{"positions": "rope", "bias": "qkv", "init_std_up": 0.0395, "optimizer": "muon", "schedule": "wsd"}
MLP neurons of a small language model. Each row is named by its layer, matrix (gate and up: input weights; down: output weights) and neuron, and shows model dimensions 0-159. Each number is 128 + 24 x the weight over its row's rms, rounded and kept within 0 to 255. Numbers have three digits each. A neuron's up and down rows have the sign that makes its largest values positive.
A block is one neuron, or neurons of one layer that tend to fire together. After each block is what it responds to, as a language model described it from the Wikipedia text at the highest values.

L7.gate91:133119169108107152144111137098110095072164132108103106098112148171138118143106124146132099135082148167150099144143141129141110178117166158119120125122138138108159127115141134136105139141133130113118097124127186136172120178124106157109125121143092129154151174144111165117147174138085129146132181151138096151123125095120121116158136100141109139143135095112121128145100164098110129130157127155123097093138075128109093063131120138166112124130085126137121128138166131095138158153132074
L7.up91:131093101138157094089089152120146139121144162132170116065133093101122123130137140138139128088127133129099125140111086132123164126131138191082094157116116137138141106139178101082134119121162178115141122136111101147138171119103127149131119080156146157107140098184117139145109093129100110137119163096152093154115098131128146122136084113121123103132128134106153124129133142077156156122107127162121132097096113144141117113074148123104124138130113111098141147088154124142121066138139107
L7.down91:101130126150084117130116159145140112160105148162145150156106179163150125166119123141097194109067088145125072152131131136081128103086091096102076139136104106095139124121157163190103100120149102090081146145132145096136127139097139128104155158133134118155128186116127156076145155130114165108124121140098131109139160112111154111132107132144123181128137111122157124124113135154128116130142127153101113114104105122092137143130123095124104138139137122151115149132144122115142140128101120
L7.gate196:158078120148133165150088150152145108088109114135112128130121119158096141141151131124129121147133131149113101100106137108131096125132134086132150131150095101107107093140107142143164108152176151124111152109092161107128130107111171138129148114142120069122174116113134184134123174141156119184140137083154096137104163156162151113130123152143111112108086152131081101152105140112147156144117108097151093127135111125156178079121127129084103093123144101116123084126128145155114106126132149
L7.up196:156149151153143125111128118108113151092111120153132124146067121136104130102159108114106134113127168130100122156195111193091145138171140145164075083093163132137116135104137129121121094117110128128155121120139132115135126135111120128137100133101143145102168122124110093146113124115113162166139123116132146124084152056136125120099154149149157154103095116154111108122151123157129078106124090136148112144125117111139159119154103114079117125128075093130142097149124143117107113097188127
L7.down196:120133093141114146105133097118141158123182142130156114144103115160114093154168101118145140122110094139135129135110102134115115164136085124098082131136181162133196138119157145133147139116126096100117142093134114115140079138136157092142137102116105159143138154140121095145090109152116141167124097114154132122097161116128143123142120071112145112088116113163139096104131134124124108098134083117145095164075142164093112141149132076121123115130109115093145139162126076120083134110113141
L7.gate200:125111154149149133166127097121110099117104083129148165162130154159073127117098099130144128114123117144116121094147095114135150124102196130155129102135097131124095107106141146153157119087166147180144110103157124112144153110103102155146097123151115087116132139167119106160139151132102172134087116129132156118065120130102136131137116149141148158177163102124150110140121166128122134127117070127141092145168088106107135139094153105113130155148096102111140167118128158128104143121118157
L7.up200:127155135184142129141155099106135115099101065117120150101064122091149120155131093138135159114140108137134145101127066125112124149116172119112133151118148144114123142157148117114150153176075139149104135155109111127117137103132176089140136113111089107095143146139121154146150129114128093163052111141150146125083131128121117164156122107121149130104145147145106134142139110145122135119130091137105113148133083148125133115152116157116085080137104151107139171122137166150146123144176120
L7.down200:147146108142155143139112103112090097133140121168134104164135174132148108084135135147096138153103150122098130103112135107122158110088135162136181099173117104157111129076095143104136092095168127174123110079152108132138104169120106102095149103133152180150133131092071154127130121118112167102131155126150139112129158155079099115145090130157129152142084102086139099129144127112160119130120157094114145140128130101134142128140131134150114146111157133132122178120112125119127160138092120
L7.gate284:108118138166113137112114165123137148124099127135123096093132148160109158139169112108178109128135145113101114090131123142127119155144166187080125133149161080100108106132148148135157128190157094135115127153109131128149112093150131134167098095116153144134099091138076156145115163104150137139151134101153144098127143105150113119100159108138162150118118099150128129132165128108144089141109146143084086103143113096119129117154142186130120103141106142127098114127125160085153148095166102
L7.up284:139152180138142138132131153075136132133169136146100125119164134166138118097089122140149155138103141098080113121118138092141141102141152154144118179129111102128142141119143113095100104146157156165069088111150150081111129113125101126150149135161128115123157119077114166098123110119154146153076176126150122066156151113154135138098117135146138095122136138101099113124145148133132135156107137164135117145133124135152164123151138148095110132122182088141150121079140084120132115135160110
L7.down284:167116166140142107146131115112175161127091117126147105128138149140101135171183166124136134107163150104130147160153141139134111139126133138109139108149087117095125117099133133124162129175122150148116111119079191132180083141102126079105113106107143131133092119159138113158102182125118146092175148104150152155166124163137140130148142119122148125101160116134161130133165152116161154133140141142113178140113111172126148109130147105144149092113098138112093112128138118111096154101089104
Quotation openers and boundaries

L7.gate106:150114101175111151104087100118137121123119106130114141119100087160146117094144139143127136124110126146135154146103099105165151107142110134140146132134122126157128157121101093140161141169102116163119102191175128146087124111116160125127144106144147139122149146152126111162101108131162136135149110123171113177102153165143122078126126141127135129141149137115139150129115099169110151131100168188124151132125138129097127083162124112116142077115108117086140174094091060142137148106090112
L7.up106:113146102152135134111128126084137115109112116179146124124143143190134102092120138125147162139120125127095163114120151119109104116083136088138149125120128118146127178123117130147142145179108116171093118154181124146147093143118150145120140146128099111138113180111106128127128124148127131111168137113130078141093137159130165130149154118153094092109109156103171139093169115155131082153119118151092139139122147097090126136130116125136172087149136128142143182174138102113157114088151081
L7.down106:130097107160092118115153157099095147114108098135159150110106117151127112124103161127100216118123088151094131090112107126102131132148146164109102138087137107142120108129148110100168118133114149114090082133117096156156115113127130167070109144132086103144114117127088159112113119076073137104107128120122124129106149163109158127127139100112111134156131133165149142140127128085142121072168132153120117143114134140148135142142097159116142158145120130093154146114122101069140121110117143
L7.gate136:133107132151121172107116142100160142136124139162125113140113138132129108123120145162128158102100142131099173092111123149121153146174090114142168102083134137142143107125115107091129109123149162120114117178133161136131143102092105109125144110104110163152126156149106128146169105183152133142177136098099150127102130122088114153124097117117133123161109113138105170129109145139187106109077169170123129098116111113122125144155171082101158116096166130093103130123149118146118130133061135
L7.up136:163126108117141106118081159177113098130121134131134136138118114134044134079142127136145136097125143098140166176142101150127152123108156133136150119136125101136111127173076049136141165139174140128088145116156160117142092113155136111160121088104135137157097101107160129142117100115131127117181127131100116120100136095132122133087118118165117116121140109148122195091157163151150096128118106139092097140146132138127114132122151140145154132130123120093149112134149115151166123141122113
L7.down136:111131148173114099153137105142132136069107132149129139097140143146116078133121111168151183126098126121146132108129103113145077125109104085124093128111120148164120115139129127111118088146155140169165171124107157155136108096178092094137126105060122123084149114121154129113105133103104158154081119107122170115113153135095090126125146142166142111117153134133133152137172156146155139166188101105107170144136115137148124099119134123146147175140101131139141115118141128131135110106109128
L7.gate268:116107148094145108120107091176098113102142137158121099116129079087114142071133124146089118130122132144133179119108188124120136119105102112104092083137115147123153120156139126089085138113148151126135174148146119153145165125110184135123144091135131147095101151130119127150116102115136102091138133125139130144090149145146163114114112084129136128140115136071135131155145150154143122130104104122149110094138143118087116108158166129151136160124160141075173141106107108085146126144168154
L7.up268:160136127145141143106150140102138113157168104096139112168129127201138113110099128176157145176113122136120122170097116119140100123111143180114156102116091134146137108113116106171143087114129138099106144080089124094141125123134119117109137155122105100117088160143128128106146157109114112126137129119074083194103163085115138109122112100146135127099171152115107093134127156141133127110091131125121132170118130114154130141140112112109162143106139120109148110131114139144091082086083121
L7.down268:117120143095154155131106170068112146113120127171145116108131189143100124121137163136135122143135145142085139085129120136101096130105117130177179130116149149146109114108140150113140095128142140126128188126132139107117136092132141144126144108145102127090153114141129131114106097090158149079166152134139105123131119180113149105137088125141109104111165106156158111094112107069147077138127129105132159117130085101138132130107136173178085136113117142076139122145147150139148135139102117
L7.gate323:116090124135126144134142183163136093135093111150121157108135144133136123128139116151092192135141082121113113057123104118168139161126123104103143102132136126139086105161124140140152150160135119124149125133097096126097123106140090119157123129169093121130117117165117132144121116107109074110142108155127144121118193112148150124141144113137180096194115093115122109110167163151141131154095089158086140140122135073124092148144128132139131156149105108115130095148127094112117129105110129
L7.up323:096133116158152130115138144123131121113083078142126163112122134164150121126126111134102147094110100138126104130130113119096169120125136119160131101133081094134119128106212096127159143142158124122142119138072113123120142128115108108148145096132103117134154149133138120137105123134063152131151132144182139175097157128125150140103174126198133123140125109126157143122135136182182157104122152138121111136141130128100163152137170185116079132139117125117120160134102106128146111139078124
L7.down323:132121131167089118104113118154125098070132091128098111134160120149116152120141140191112196125147118126099131114103099106173111111128121153132136105129141091095105136087093082111144128138153153147123149115134137127120114128093154121121118093121075144153162131114118170151111121090122127122111107142162150170080143142126143137121158108158126103131104146138129127161142167149145122160118113148093143132113115149154153088149142151146131121071117122069125102096170100090112115142097118
Section-heading start marker

L5.gate94:162137150103128141179163117123126124138117128128147161140123135112096157143151155128152089112142124140113137134166108175111132119107106133137153141177151152126142121181152115124146156116111142069113151125095121149103123137150172153082149074156131110147136079140108116164127088074111126141128162125099133098089107118100177105123147145133146077152134103121106093134108145131130146135142155109092130144103124111103121123113119069105135124141096186092130119145102173126124140101140155
L5.up94:081150111115131159132106148116139146159190098110120106074170068129100132129117118113133134116151116165151156078124154083126124146080142120148099108153145147135109125165128129168109169103116168104146168121145114132129166153149121193122147109101110129151148149110167131163172096138090158136142135152125135147104109170121141109112104131130153132109140119098084132147133146120167147137164093164144147138134126164123116134145141125147134149124147138101167110117160128145160132139098150
L5.down94:166089113121102151117120098147144132179112127117140157082116085093132123124106136141135171116080114114128125156133107141137178124098163128118097122117127117103097164159111060103140068103102092110163144111100134138135109166144116125121151167151131119143115094155159125146127100158093152137131110118175104133091128145104095100167140106136118130148144116110133150131109122143141081124117116113084122134165138129157162129100105179123151131111117155128072157129130115111093127118112100
L5.gate202:147148124117144132119163097150120123118115104167103105136119120143130093119144123173129136188108142089058093129133153113116158139120100139133069102132132141138139160169116097100114109099132168099108098141092082132144162104125158122068113118115152131206118107120147152112113099087120157143110161142147135127095159098135141122145148154103139089106142122097115111135138124090149124155145144135098119130163120128075118100110134111128150149142119128102135173131123162109140144095127152
L5.up202:144160134131126130121114109123165121104145159159147127146101116144152155109126155159104115150124151137160157130140136165108127145088154086137152131153156126160143071110147142123141117160127147145112151133119162161132173110109125105112113138150107088088104125120097180131153114096121144171073142109073145186181143101131150103101123156177135121111165130137086108169117121146106099129142127128171123147118144124121170122135132150153153161179118173113135132106152134118115150158128134
L5.down202:128128084123175108160144144114094084113144077125130151144138111121136110106128107161110127142100111134104122120131097151137120067163159129123163113109119118140153127077102122111121127171125146115175115103105109148056108109112112112110120088142151118091124136130139145114123162101142132104124108130117140138166121161139121077149139145109135118158161125180087126124136099138139132101109170191160124127164136118144149125133147142129171088087158126101116147134114146143114107120063110
L5.gate300:135167139157114146119146118144155123167132140146132118061102127136174105112132130086168162176130090096123100167150142114092140104131121127130149129128115121136109159100137132162139164128134127095182129074140169165134137119117147123147138145123162110117075130184138110111142131116112156111109132169143117162084131128116137086154141195112140122122133140147142101172121139076115141152126095149107143099156155134090158104120141108136144130131151151085157122146115098111124096127132130
L5.up300:149177119122136141143089153138116079137113106154140132097160108130153138102121109135127132103163118106138151151116080135098140090126081151147130120162114135101157122127163107119090103137147124140177135110143117196136120097074159142096137161163104116135086126110118105101127162065096145155134121157128107147132093105071121093136116125117166135152131135141143124138101160115151146132108154163119131106163123136144128138133153143147138094185123123122078128149124180117139122110148149
L5.down300:134163119118150146106143137137140111112098157096139136107171148138130165131100107152121155136117151148141100080098154138126138139138148132101133117156114161163092114115156086141125127166107150119130119169177080132092159138138115181141173124112120117129095128122092174104150109131135150119102141139083143136088126114099121131126147108118116123114111137141149099163139140139128111144128156127084164135083120148120120098154144114157107121157146189091181111061121150124163128089103158
L5.gate413:110099106188104143138117149111119098117145111094170145098131149111139109149122106148135092101102111153087155121147136117121134130112156144138097149122144139090157186101134124117116135102145126085123207121122120113171130129128134151147173134119114138118124150098102166120170140188137123132098138165160119109099106145104131157102090154103162130128090085097088139104143131118130135111163151137121108155115107106140137104147134129096155161124152143128132133148063114147161128165157124
L5.up413:137123141138141189117154118105099120129093108112141100176121162120078102149134126117109166111149136116133124114109113088131088153151103145146103146105153130157190091151119113123139135146165167107163147144124144112129127130108114121132121156136128105141110155141136111126124093120103087130176151140099140130147110089150151145149104129108108100157119093166114128134105098127122129085098132153123128087086132097127198139140152140084106098127145171135126117079085159143147152162095111
L5.down413:129149082135116129134121140092143152119129146135123198150118125135101128089129131137090155111137131143126152098094132144098130106184132119131164144144140150144091121127110122139097110131100098096084128147177128152104169133131141150135117178125111150100130107162133107141180143096121085108134119089129081146179099110138131110125120133185179132142171093102133147178123140132145132174117172110171168135123128152150131128105126148151138115126162177138117112120107113108140111130102136
Section heading markers

L7.gate73:119122149169134108106078103146158148134113141114137123091100150135150115130155114139106159109152109099124112175111159132076113155143097139155137132170120161155074137104133141136138122177172108105074083153121166135097155122105135150108110100147126119127131109138142143148101134129123139125118115134159116167150087093148123103136114137142135127156125119163136116113080103164172088118095102116164138106135158091155158109132101086099132146150095089093125142106128131140092141093121162
L7.up73:122136116145122134145158150077165127117118127157165160160127164106117184111102160158134131117094125118141118162143189106116096133158143139132120127113154132155107130114112144166114117089145143098150144158139168142124111131126116134146142111125168133123146112133121122097145095088160118163122118112106109122154089173158109118128165129083127149111118133133119164102149087122134102079145148140124131140126141096118111112160166168099077168062112090135099110095104093105128135134158100
L7.down73:165156162128136151124188091137098105110134142160128128146118098118166126150162167136120141149140108133148162182150170115173107170141119119124152120139159130126148138110113126122124142121118121102115136147109115128125111121150144116083108145127140143138085118140115063110086136113098137142114146161122110125124110113107145135130124060156124124138111132123158133111116110104139156165136136099107138140141140110167164169087109088111140130084086140078143086130096143175099180088142120
L7.gate289:091092141137154069150120116124092123119155171162146203131103129147165073113149121140117170130150094136054121128102109127113092143124154139160151161113146148082158105127145104102116124084174120136127135137118116118131120166145110135141148114115108162142173099127159152101150151142105114126152128069135141157138102115127139116115121145130139111168134153100121154138132119124140111146140109139111122141174115108162115100076104131158140160114105101086151136133142127135102139100127128
L7.up289:130150153118102201105113146139125156150149147105092101100117136154108153109142122081130097144136144168129121078144119120120141144064163146136143143136107133114106127128092132101099113136074106111071095142144122158129137103132164105108128106137104125135123151107153097115095108095094109122137142150126141101109110185101152149153139133127130079112106151108118133090162110147083109180149085127121135137128122103147131142147147098097124163160097132077122115129145134151115167114110126
L7.down289:126111126142141153128127140166153099131133156159139108120150110159133102126164100095103120126117158176123188070112101125110178139159125179126174072162129137143139129128134165160107083106138115137091088158152103107146110134173137144131143160089121149144155116119125088100138112144093113110139126084088119124151115118065121162083129093091135121141123124127151130106119078129096114111150132136128161167125169146155123133115104124119146123131119168144151129131123115118142151109125121
L7.gate309:137109157139140141166082105125150141117100151116125150120105122128094134142134112145130143109157136084120135137123080105106097115131118133129127116142108150179126137165135167142089070152090128119100104124119116122168123109077123087120153158122144129109149175105152132148129113112152100090109188124108127168108107121134145183114105180096138124092134124151134117085110121101105156142137120141095155123129181130129140133105119140085103139124053143114148129106087143147118142118130083
L7.up309:110154116138111111112144141111161120121150169171143139119127145128139107132113167144171115141110115074102058106150116107136121175134097149084123137154134109157141146115102120166112156115121098102136093099082130136123112111122162151122128102135163112182129161101121163122127140184137125109099127134122120139132066155151113138114126094143149099139176171127067136132095139107152123092156124092130162094131096139128146112129120175129133136105126100117146131127123125109134189149109135
L7.down309:111127165129119133149083104086119092151170154124117153110064123139109122131134137080102090132162126137130149103153123157119116155108118177119116074146115118156096095134130151151104111103073108145112160081172123137147130128103124131114104175117122151096102150139133095138127115099115077110120164144141089137141173152135149146109102113168114155101150119119133110124147103093140143160122144110136148116142172145110127128098091115168105150092092162127128165130138114117146098112124138
L7.gate383:150106161126133129153109102090064071115130104163112125093124119132134120100131129103093145098121110151144102180108078103152161106157116117153163120143124103087076131148153151154107095156115127114116099174134136176104102127149137124116171116137132132081123122141133123135102088166139171118101133140150123114106141148139114147141100095153152130141130156148173124144147162104128137103134057082145122118138138135104136150146127138104162143103153114115105094151159140133148157122115124
L7.up383:124130123124131078135099085090159115119116151169087184138110118129106150109115170093121145126094121129101119115154139112108119152112123099134115109165112076125099148137124141082081097109145161130119103180128140126136098115128122089112147105127108118094133129146071128153115130107142141110099120120131130092122093152148145105075109094080119125161120095124136107112142133124094185135134161102151146094152130144119121097169154083123145154109085116149102098123127133121103110111150094
L7.down383:148162132085151112106078132119111103132116118171144125134151135113167128128169146101134098173094134113113127159116157116147127112158087126126098146172112142161126089113175136140140122157122110147122151109120108183115143099125087100100115067104094133148134110094106076138162134135135162097139094128143140155121129151117126164153122118134116145087141202099145139118136155180094152114096125126110120121162139112158100156130119143118133130115120145131122127140124121153130196098113139
Head noun or verb of biography

L5.gate134:134135146141165114088113128083104142105130131105143174175111110148128133111100147097168120157126101160154130117141100177139156136178145114177079173146156109150123158112113105111119112151157126127155081128122138141143125111121109159108119156096141123106119102150124121182121166085158115155111090106155111160115160142123139136124086176129123134127152151106114112109110139103093149163150096136146110166108119103127118099131140129084134111118130108112132104077147096117122146159082138
L5.up134:140170132148163130137137106122158128148157172143158097156098146108148138168082108110125160118135097133116147155150133138088140100178169162159112149127145136084150169123159136151111133101139148159133140142135133137145137092119103161093158139125141121086142085170146156179109108107144138152141133127119076182141142112108171135161117144106163125137126101149147155150136125117114111141118166132109109158110148121179091122127169162178132150144109105146152119131129170110121115116134144
L5.down134:116096115128100153109139138141096142134159087118120115170119135129102119110135101175145091142147139119123125129134120133134159135097131129108097134130100129170147117114081104105094155154126104155148123130132179110143101144113144095175158119118123144124154159100150132099084102123105135118137139118129181138126119140156138082105148154129095094141128103092133064113137106143177162121099095147122183133124127132151069125133130116114113067112150138082082106136159121166136145105137163
L5.gate194:144163119123122111093116114152115104129120124166132105121129113102131149174129142132154157105170075104114135169166158121130091175140174136119182148127157156153130152109136151129113155149150108154123106138130156108100138109147080107095138140094168142113170155142140167126186092108173123155099162102145149137124138144106121132148160130122125125104135122134140151163115136144172141141159066118111147161150149139128130151123122089115127143107171112089129158086159161125124138139127100
L5.up194:158118093131122109101115124122127181130129091109141179112095142134100134141157104094087099084150186127080116103200132095132145131160210118146101097139121155149107166152169090125110151113127146120149132104150145116120119115105119130136086114115159105116148147133123155185105101108154155142118185145146166147114139125114162120088135109130135123125106109123140148121096124091143146129130144134092144111123136128125131134118116144148124143094124136080098112110104141122129097123157128
L5.down194:084100093148183142113179118138085136129080098103108129120110157112108141142139139191139097118143154119110142127160121147150097109104157065140119150151123136105147074104111094151116155147137133054104156105093151121134089126119158157146107149127117121114118137138099131091169100145159161154128154132098135116108146129091101147100100124093116133104119149096126146149134154101161125095118111155095150113125091095133158129103098124118113126103140137119140157121128110149139129149149112
L5.gate211:176145150102112113157115141134142139156159151160130143118099147145188074121104114165111103166139152122110107104134103139131145138122088112174119118085126125152122116170127096154157140143135114102153105181122126131175103116103144105158113101118126128120103141147126115149078122120117167155114087134123169144158138133121115111196162114125147143153137162154100136153111136095102087090170116100111126131098152126135108105141126139133141103109127131087087174163160130125147096126144120
L5.up211:129147147116130174114147157109127128116105145126148141101139069142133129142153118146129108146136121129129142159137134178166142082117115147099073102125101114147129132176097110137137130148125122107118144175124092154106104101138103127111086175083120104125093131152100181147135136136139217123156116123104113102125144085111115147117141100101112125092114183145098103147136100159089097152097134126173151146154169153131120098137150119143121159118112145116112132117103148129135109093126139
L5.down211:156148127140167114133143142089113123149165153112114153159118144122132127141098092114131126092143150154114097098102126162113080152140141126160191126139107136126126097083087104145158165122127127134153100077148086151127153183118130124114121102099148099121103153082114133096113124084124127146108114126109084116108112127065136135109090178124108146159147124105131144138134148119074114123127156132118159121106138158143124113120151146128136140178126153130156156160115126106129092177158155
L5.gate286:125107128146119112142140113174130111153107116148104133144135133125152140146105113129115158125077119149133164120088109109151109117194118157127101183135158153062116117103134113138120159141154111117133089090126110150122120120073101168126139139161116150088094113117139148127110139136157156097089108165157137136135139129087127145094109130125145120152106116136103161106119112132140157147127110182127134101112103145183098090104173110139101133125159091149115116136142127122178144087110077
L5.up286:132098107157099153074168131154111105122116127145136115147087136129134096113140091114182117105137155118131110096154197082120140145189161119155098151146137125071136134127149085109130140105156125124152098116082108118099143141105144134145092137109125122153125140139104118164086128136156155129135092157119129141147117137092102150120105103113114082103134121105138103121110157138173132119145114112136114107151100132109109109129173121142136113116157141101090117119101077114098094090168124
L5.down286:090124132097090117097114164112118143103109140152127113131122128153103120080132092141182129138128120094123153129126083123127129116128151130117137127144117096107105137120142050135111131165116140128116099095122140116085097084141103182137166111108131133152153150099136104096111115158135147157096136146136178126101136123154123143064145137112150146146132154128079166094138138134100101118116122126095103099113161127161148129125163154176104098135159086106132118135163123142155104177126100
Opening quotation mark

L5.gate126:095119144170101120139143099165161159133134113120121103134153163154143128081097112148136123111109087110112112146124109163120126080077108121125142106149161110107130123137068097095135112137081118114111080117143145121142163120156135114153161117111083147102098119117098089143125133118099113107114102178106105101104131113146096101147122133118156122182131156181129079073136147127149147130127119126107153149145130089127121114087166138121115129155114079087125119140159134143118119126152141
L5.up126:122146125158138154124098114125105130148128107102107163126135143110136139114120148144131083113170114126131138122091149153134161156111149113134093121144101156102137102110118155133121097161147124153078080120152127129172106131156175174128127128045135179123097162075151109146146154165155134088080173143111106153102106161130129123159126139140161116097127113129149159113144080147123165132117162175110127098145118148158129151146110135158107135128130116088114132142154142156120126114161114
L5.down126:114167128142157139128136116115141135136140136090127163137100125118158115067073120124115164125123119157104156075130129127088121148122084171124143150134071170136165156138121124101133117154123120128101150142111120131094168130110117112102111119139132113178132157153124113127151107136151139084098121143102105108131068164146169083098146072115108149111141129119116128131150154104100131118077124116128115129153156118142160102100099105163123131126156106125133151111122112102076142156170089
L5.gate201:116157120139092135089144142129100106110127140121149100150105107137099151109124113100152136143134142108137133145137121148128128072126154094123119124155147114119104144199114099112137103122145121112093106218130108142113110108132149149104142121063140141142101147069103114089126135104143125084136127111152094174150131171136108090145167114108122106154152143153158131125149148097112125113152116111184154122145141147183082112159141134116140115115100091104122096114153128111114138130143104
L5.up201:152110161087158176065104124162158092055096112128158108136129097126152134103113128101138109128162115143133113100089136141140106112135177128123150109179126151095117183143103118140141112109077173092112112166130083084137136129107096085115153138145126124134130152121123141148120093166150109123065143158141119114131122147147162123132133111127090132104145146139119135117108101108115181120131140093171174131139138157122139122154106141136124137129133130120123099105128120129140127155148104
L5.down201:155093152149172116145146139143144168128122124099137142137069175136137161100128123122138134108133121113091141110150121100179136169096140137156160134113138153145133137134102133166169121108150115136182121138138161079135128139191105112141139119111105147150119102159091132142105144084099133080104158111129099126104165116150143147134140127105136129114148163130103166129121147113080133140093129138122124110196130093146107159163131133134091144150115126101128127101129114064118120100139163
L5.gate230:089135176142131092108121112135103066100121086135092131128080160093129123118138064091144134130123129080100127145109148139107098136108150095138156113092149146082122124121143136147097131094133146119142117142096130126125123145087126108133144145111122172080112115105100127129129162103121158114161114162089121185115161124126113131133125121171104099129116120141149147129156142183177138138143131109152159134137156142104113130168121095123137112116123128130134119093113141179149164126069109
L5.up230:082131187146135145076103135114102101165130085110136113098113107120111142096124118127146107119151125118141120154099126130122142132106128099142155122166139107120132110129141127112117141119149148139093137140094119128120106139066104128131184104126096152070134122142089115160124112140148076153120121140088103146116136139158096145107123152167160123105142126124083152102148136174145108154148133093108144152194155125131104156133137120091190104154148140147106129100090116168128142143161112
L5.down230:112093149111082150126179108155098113089152091168132167080149105126106068094183134133131125141079168120144122136127095171122120151169151097135138131152120143094103076138134115136104119100117127127146128126125116142116119124120136110108145106078120126077130117121114127148136127108131115145132144122089174157138117128150133138145126124123143084088114127146131152155153145137153147127123105128152098134113088135159119127114153146161156141141145111051146166111137153136101174107110096
L5.gate365:133128113127119102085148109130120100116090143102152121111086139129127116135094078133159132143093156124137144121124102114140057149151107144130122166107092126134149128117149101145124110153132133117151119099067127132138104115159116141067193131145104115132124084163152154128104114139127121157134146129153141161120111137135147110147099092129093110131100096120114126125139074116145148139107107109139130124103114143108168061130122128151152089119151107183145075142171139121138176121093112
L5.up365:116137110108116154135117140126126132134137138146135117130102115120123106140139131129182089146150147143118158098106144180085119145144139134161112112165147119153111118161112113106136122138105184150081108131123135129140143080145106143152103082124108143151112164161082174151119152152119117098164117118123105162142119139159149144114086102170152150116105146128131147168113173100111154091158149166163123099160100120142126160103124130133150089109138125100120095161106113182081120098111079
L5.down365:125134121145087135132123126094082169153117135122120108122120128126119111132140033136144106165110173154079161141117110149082103131121130172146139115123099073129096117139092134155142142126086140080122128146137139096114158133112150125099187145155108119084121145137084101105151151160108120149123156132116130132140093133104135133126139138108090138141111145127099135156111121117120073114089110135140145146091154142116143135138134098131112164129127111178104062114150128117131117120098107
Wiki section heading endings

L2.gate331:103127189187092131106077140125125122110118139125116122127141127138132164128110128138113087129115122106135164127129073152111124095103107124114153160121146151127138111136142105142159139112155105135124093139122151097093163121102080161141135124103090129106165135135077119110112111131103145117106143103132137138116114102111155148125081141110141153113135122100119060122122117110149130127131104118125134160151152119164078155107114130151076153134133103046112101120096128126084107143180096
L2.up331:132112128165121111123090116126125121137166122151121137138107127134118174110105128150130101119116128147120120149128114096113140163173098142145158153186098130145103112188117108151114126139167157159140160072110086150122101147162135111158140157101123116107107137127126148158087156132089123180154157156144139162099179130118129173122134143178136128118152104141082120085148101137163117171131137170130103142130115136125119147102154095171128135155140136169105124126142139132093171110147105
L2.down331:123144153112130112139113124166152116093151170152096100126107153128160104127126111146138144120129171094142150125144098141148080166159141096104112090115067147157146146100099142132122113137114157113144154139121138115140169126145127121119107130116095097136166143139097179127172140126102179112135167161126128135095086125127134115114119118131165109140112142137150138120113143102114137130102099131145131093132180130129145121101093143150119077100098146129080146066122080081161138088137104
Reported-speech introducers

L2.gate21:102195057135143157186145129145106138150123149127129132180174099109152099109165137125105107131122097135096134116113118130118116121101133148110119130081118103113142135124088112111124108132122126113132140115132125104124112096160140131129094095110128145169117131132148122147149067156151144154147169082142119151068133135184150131103120132153114139123102097107125119129119183131164143143129126134139143159179106139132177142167146100110117139146100149085122146133143108106170131121134097
L2.up21:144136125136152117135127144155155106166158138138186132139125126133132152077092137130089180133139134140089138147096140131126116153102122139148109155129134142128102138156125111161110163101122136114174153160146137085128149124113147110137162146070105146099075132137134126130141121149177100111130123141114123171090136143152117125161139116161098134114145107140113150157112121118159166156118111129117152161128139197136139136071154152122153134121119122071148085130110095150114101084166085
L2.down21:133192113105124154171090173080114085095157155145144149114142161128127108105140092117081129113129090097116106128193114109091142171093104143124106152111135112129149127137104134125171129085092125132115143137146132118136146122122165158142122134151075129144089139144111113118177093110121093108137150098118116140126110145110139076147119116135118117114122175115115123113154143109082114127135137182142129147141141120103131176128132087144115103113116165108144136129142143124109157114170088
Wiki heading equals signs